config.toml
d_model = 320
n_kv_head = 5
vocab_size = 8192
rope_base = 10400.0
attn_scale = 0.125
tie_embeddings = false
optimizer = "adam_variant"
beta1 = 0.9
warmup_steps = 391
schedule = "wsd"
final_lr_fraction = 0.1
batch_tokens = 65536
seq_len = 512
steps = 13743
MLP neurons of a small language model. Each row is named by its layer, matrix (up: input weights) and neuron, and shows model dimensions 176-239. Each number is 50 + 15 x the weight over its row's rms, rounded and kept within 0 to 99.
A block is one neuron, or neurons of one layer that tend to fire together. After each block is what it responds to, as a language model described it from the Wikipedia text at the highest values.

L7.up121:26 60 52 55 35 37 61 47 51 47 55 60 40 43 55 46 63 43 51 48 39 47 43 40 70 63 39 62 51 48 35 59 41 35 34 58 36 50 56 58 34 47 48 64 55 67 50 41 22 53 50 49 34 33 41 22 75 62 16 50 52 43 43 45
Description: Title heading closers. Mainly the closing = of a Wikipedia person-article title line (= Keith Walwyn =) right after a preceding infobox; weaker on table header abbreviations (GD, SO, GK) and verbs like set, died.

L5.up10:46 55 60 60 74 48 40 32 38 39 39 46 62 64 51 52 47 28 59 32 36 67 43 57 42 40 38 61 52 44 53 54 55 85 37 61 34 80 27 17 43 59 60 45 72 42 52 32 46 67 38 51 31 47 48 42 40 28 50 55 33 51 50 27
L5.up165:37 76 51 81 56 69 24 25 57 47 70 36 67 38 50 68 66 30 35 55 62 89 30 32 69 42 51 47 41 50 42 60 58 71 38 54 49 39 59 48 56 31 58 36 71 38 27 38 65 73 66 49 30 52 41 37 33 73 80 50 56 52 61 25
L5.up219:33 54 73 54 40 35 34 82 47 28 40 39 34 27 42 60 57 65 71 59 38 58 36 62 70 24 54 38 52 44 29 37 75 61 66 57 55 37 28 42 62 47 21 44 76 49 46 44 42 46 14 59 54 42 40 60 31 50 52 52 50 30 63 65
L5.up344:44 44 49 77 28 47 58 23 45 32 44 55 46 33 52 64 49 57 30 60 37 54 41 53 48 38 48 57 49 38 50 47 71 72 62 53 46 46 80 53 59 54 69 35 59 68 53 35 53 62 46 37 58 68 51 51 41 56 78 38 53 45 67 46
L5.up654:12 56 36 67 56 53 60 29 43 34 63 55 73 90 76 42 50 62 33 66 69 47 49 31 60 47 43 72 53 22 32 38 71 52 54 35 62 49 65 65 35 77 38 57 77 79 71 57 35 39 37 45 68 48 47 53 62 48 76 38 38 58 72 28
L5.up677:17 54 36 59 57 62 67 19 46 37 64 55 53 75 67 37 48 63 34 61 65 38 36 41 51 29 58 54 65 44 26 52 58 58 37 36 53 52 46 36 36 70 50 65 44 47 37 63 51 48 56 48 44 48 70 61 54 32 70 56 74 69 51 46
L5.up700:29 63 55 39 63 67 47 76 50 36 47 61 34 37 70 48 35 69 12 53 50 33 39 35 67 61 42 43 38 27 10 55 80 63 33 51 28 53 50 52 43 45 77 48 50 65 46 32 33 32 23 47 41 47 29 33 81 61 58 38 55 36 78 50
L5.up811:33 38 48 51 61 65 55 51 30 58 48 60 40 53 52 49 51 60 26 70 59 63 59 42 55 70 49 82 45 46 16 60 69 80 36 41 41 63 44 48 45 84 28 70 62 59 59 44 30 36 42 33 36 49 53 31 41 83 48 37 51 38 56 43
L5.up1286:24 56 36 66 17 63 52 19 28 25 48 32 68 55 51 43 44 61 37 34 72 50 35 46 54 36 51 66 52 58 50 38 37 51 52 63 54 71 63 66 49 61 51 32 71 51 81 50 66 45 51 53 45 38 30 47 39 57 76 59 80 49 76 62
L5.up1359:42 27 49 72 20 50 48 45 49 23 55 49 45 42 52 53 56 70 34 66 41 38 55 47 71 44 26 75 55 40 44 63 41 78 21 60 61 40 41 52 50 47 16 51 57 53 43 68 52 57 37 56 50 39 33 36 27 58 44 34 38 59 56 64
L5.up1373:89 48 57 40 43 46 44 50 41 41 46 29 71 34 55 31 35 24 70 61 38 64 16 57 72 63 50 24 52 66 23 52 58 54 36 63 65 78 66 37 23 37 48 60 67 65 72 53 54 49 33 49 57 52 80 59 40 49 53 38 49 48 86 30
L5.up1484:79 60 45 21 36 60 55 64 53 53 57 59 54 56 47 39 37 58 36 61 41 55 42 40 55 67 18 18 41 38 45 67 57 63 55 84 56 34 81 47 57 64 53 49 70 55 56 52 55 56 36 80 65 29 60 16 38 87 41 33 60 46 52 34
L5.up1509:55 54 49 49 50 43 46 32 50 56 44 33 48 58 63 49 55 50 69 79 46 32 40 40 51 37 55 62 47 42 54 48 45 73 39 52 53 45 53 40 46 53 09 60 60 53 47 51 80 50 52 56 10 53 54 22 61 36 57 14 58 42 66 49
L5.up1625:34 56 60 49 24 56 28 56 46 39 27 64 50 64 46 72 40 27 62 23 79 28 52 62 43 50 64 44 38 33 68 70 63 57 71 27 43 55 75 53 35 43 41 57 54 63 58 54 56 60 67 54 22 69 52 61 22 87 41 28 62 46 38 39
L5.up1675:33 48 71 58 39 45 25 32 43 34 35 22 62 63 49 32 50 64 32 62 49 62 43 61 32 64 37 74 54 35 33 50 65 64 47 47 56 40 48 57 53 51 42 54 61 51 54 49 59 55 74 62 36 63 75 37 00 78 54 46 47 46 53 25
L5.up1795:43 43 41 48 63 48 35 45 46 45 45 29 75 35 58 55 38 72 27 42 70 40 36 08 27 52 52 58 55 57 23 20 38 38 53 45 48 48 45 44 52 45 63 40 75 77 61 43 21 42 65 64 38 44 84 38 62 54 80 45 61 68 69 69
Description: Name-completing head words. The last word of a multi-word name or modifier in noun phrases, like County, University, Road, Avenue, English, often before a hyphen or table bar.

L7.up1672:64 70 37 62 22 58 45 50 57 16 52 71 50 63 51 56 41 50 38 61 47 41 44 69 65 43 38 35 50 53 32 44 40 51 32 62 66 19 86 39 55 41 65 52 61 51 47 45 71 53 59 54 59 73 23 50 76 25 81 23 76 33 63 51
Description: Geographic scope modifiers. Words giving a place or geographic scope, mostly adjectives before a noun, such as international, US, UK, Italian, York, Oregon; also stray suffixes like -sh.

L4.up301:54 55 54 41 47 21 38 51 52 36 17 46 47 53 55 62 51 34 15 54 41 29 59 78 25 58 51 40 53 47 68 50 58 54 43 51 42 50 53 55 61 64 43 50 60 39 51 48 56 42 54 79 06 40 49 64 52 44 79 60 65 62 58 44
L4.up596:39 63 37 57 43 36 48 62 46 31 34 18 54 82 45 39 35 53 12 23 26 58 56 59 68 21 45 41 46 47 35 47 50 41 53 69 66 42 44 63 61 55 47 44 51 53 79 39 50 52 37 69 59 40 39 75 76 45 56 37 62 58 62 78
L4.up914:47 52 37 35 51 45 43 46 37 28 35 01 38 37 45 51 42 57 28 53 44 44 53 33 59 49 49 48 39 41 57 20 44 53 38 60 69 48 62 37 57 54 35 33 82 46 51 59 45 48 36 43 40 63 22 50 79 24 87 34 50 26 43 60
L4.up1420:40 50 80 42 48 42 38 28 27 21 42 30 35 54 66 41 41 37 50 78 51 52 46 54 29 70 48 43 52 59 36 30 46 70 30 49 66 30 91 55 51 43 48 72 72 63 28 31 45 60 54 56 49 59 52 66 69 52 62 60 77 29 37 39
Description: Nationality and religion adjectives. Demonym, ethnic or religious words used as modifiers before a noun, e.g. Japanese Grand Prix, Danish Superliga, Muslim conquest, Azerbaijani; occasionally other adjectives like rural or modern.

L5.up11:57 57 32 59 54 37 28 51 69 76 64 60 48 43 74 53 52 59 29 63 64 28 35 55 46 53 54 47 53 46 32 54 48 29 07 44 57 55 57 70 65 59 46 61 21 73 58 31 18 40 43 28 73 73 73 35 59 65 18 41 57 62 45 66
L5.up65:15 49 33 41 45 49 42 36 61 54 39 36 39 69 48 24 68 45 64 40 50 39 50 49 79 43 50 34 62 56 43 54 47 58 56 41 27 56 53 60 55 63 55 44 36 27 16 67 42 52 47 61 39 76 13 57 55 49 50 48 41 60 50 56
L5.up127:47 53 55 39 48 60 28 44 54 55 69 73 39 64 49 43 39 23 47 48 51 37 49 55 57 23 56 56 54 33 50 82 63 42 37 57 45 42 55 44 55 58 34 61 42 76 53 15 30 30 57 50 49 63 65 72 60 73 35 45 56 57 55 66
L5.up133:41 49 59 55 70 56 62 35 37 59 51 54 75 67 31 71 47 41 40 37 49 40 75 62 28 64 48 67 56 66 50 33 52 45 41 55 47 47 45 48 44 34 25 71 36 52 28 33 48 69 34 30 44 71 83 49 42 32 22 28 69 61 51 39
L5.up146:50 60 51 60 83 71 58 33 57 59 53 24 54 20 66 53 53 61 32 37 60 63 57 61 23 45 35 64 56 31 18 39 40 44 39 44 54 45 38 42 57 43 56 31 47 65 59 57 31 40 42 23 48 50 67 57 22 37 47 19 75 35 66 44
L5.up283:46 44 37 59 59 77 54 47 30 22 44 63 44 56 32 36 72 37 54 61 43 53 59 92 24 58 56 76 51 46 57 46 69 53 46 57 44 26 93 65 58 73 33 49 62 75 58 44 36 32 29 23 42 60 35 51 56 37 50 46 49 41 65 44
L5.up523:30 38 37 49 38 56 47 58 50 30 20 70 42 72 47 67 51 47 30 87 43 74 62 43 46 77 65 30 57 54 21 36 39 58 37 63 59 39 18 61 29 63 55 64 40 44 36 47 39 49 41 92 65 55 56 35 65 51 40 26 66 33 53 64
L5.up544:57 41 44 30 18 47 12 39 41 69 51 71 38 51 63 42 43 59 53 34 27 27 41 36 71 48 58 41 51 46 36 58 41 75 36 69 41 60 54 57 42 59 56 64 51 58 41 56 51 73 41 37 41 47 27 43 63 86 20 30 69 77 59 62
L5.up626:69 56 78 37 20 43 34 35 37 65 45 44 70 40 66 40 33 35 57 30 34 61 29 09 48 73 61 34 55 47 49 65 48 37 56 54 65 62 28 50 25 33 55 54 21 34 49 42 57 57 63 63 53 55 69 56 36 48 39 49 41 45 42 39
L5.up629:32 47 53 56 61 44 55 19 40 54 29 43 67 68 40 60 46 62 56 60 33 63 46 72 17 29 57 42 50 66 58 50 70 63 76 23 44 54 39 60 29 87 34 50 72 67 51 65 54 63 64 64 66 73 41 63 36 62 23 62 54 40 38 46
L5.up648:09 52 41 42 50 18 47 61 49 17 64 34 47 45 35 40 51 54 72 38 49 26 38 53 41 26 37 56 57 57 33 32 51 56 55 38 46 51 43 48 79 80 38 41 61 48 69 52 24 54 47 43 60 48 37 39 57 46 14 43 58 57 44 17
L5.up1505:41 54 48 60 99 45 45 63 38 50 57 59 30 75 71 78 46 16 37 38 43 24 43 51 73 63 49 68 49 41 40 53 35 59 44 67 50 50 25 60 36 58 22 48 63 61 60 21 29 53 42 66 50 54 54 38 75 39 34 27 45 69 26 49
L5.up1510:55 48 49 43 49 47 33 58 23 34 21 53 44 84 62 59 46 40 54 32 68 37 75 65 56 62 36 45 54 48 55 69 38 54 61 61 52 51 62 71 61 50 46 30 26 46 33 60 37 55 48 70 27 18 20 39 47 33 54 64 64 58 73 54
L5.up1774:40 58 80 55 29 52 51 43 53 44 28 55 47 32 48 65 49 48 75 76 45 34 47 54 61 70 58 42 53 51 52 44 53 30 59 70 72 45 47 79 48 48 32 63 22 63 82 55 81 38 33 38 58 41 77 48 61 37 56 49 59 31 54 44
L5.up1877:18 50 68 47 41 59 11 37 46 77 41 42 86 52 48 37 37 34 64 54 61 24 64 40 57 58 54 51 50 49 62 56 41 57 69 44 52 66 56 61 42 79 62 43 50 69 46 38 61 65 60 59 44 63 67 57 46 29 47 58 44 59 77 58
L5.up1893:42 53 43 30 69 62 46 35 35 55 50 63 64 76 63 59 47 50 39 71 70 58 66 91 38 62 53 42 53 70 33 44 36 49 47 41 56 49 78 74 44 45 56 43 37 60 55 59 60 11 52 65 64 56 71 36 42 37 18 31 60 67 70 81
Description: Title heading closer. The closing = after an article title line like "= Wharton J. Green =", also section headings "== Provisions ==", plus scattered word pieces after a/an.

L4.up873:58 46 49 58 84 51 53 65 45 50 51 70 58 79 54 68 54 39 44 54 28 41 69 71 43 62 47 47 56 49 43 62 52 51 42 67 60 56 52 70 54 67 28 45 65 81 53 66 44 52 44 73 43 61 67 55 47 55 22 42 57 57 64 66
L4.up989:52 33 24 55 50 76 08 48 46 75 34 63 50 59 66 62 45 38 47 62 52 61 50 47 84 51 53 46 53 45 34 61 18 17 68 51 44 54 52 55 31 40 63 53 68 43 61 61 17 49 49 38 53 65 40 35 58 66 34 47 88 52 42 48
L4.up997:54 53 53 66 67 46 39 46 39 70 41 59 69 52 19 53 57 52 68 55 38 61 63 52 55 55 39 68 50 46 74 85 17 35 52 61 64 58 53 52 60 13 38 68 25 56 46 41 39 34 51 57 38 66 29 49 39 39 66 45 38 75 50 59
L4.up1825:52 57 38 68 22 60 60 55 38 66 42 40 25 33 51 50 67 42 65 74 49 87 50 49 91 58 31 53 60 50 41 68 58 39 44 56 57 41 55 32 43 39 60 56 43 46 38 22 50 47 53 59 52 53 32 73 64 53 45 48 56 53 51 34
Description: Closing delimiter after names. Closing " =" after a person's or species' name in article-title headings (= Lilian Barker =); also table cell " |" after names, and line breaks in results lists.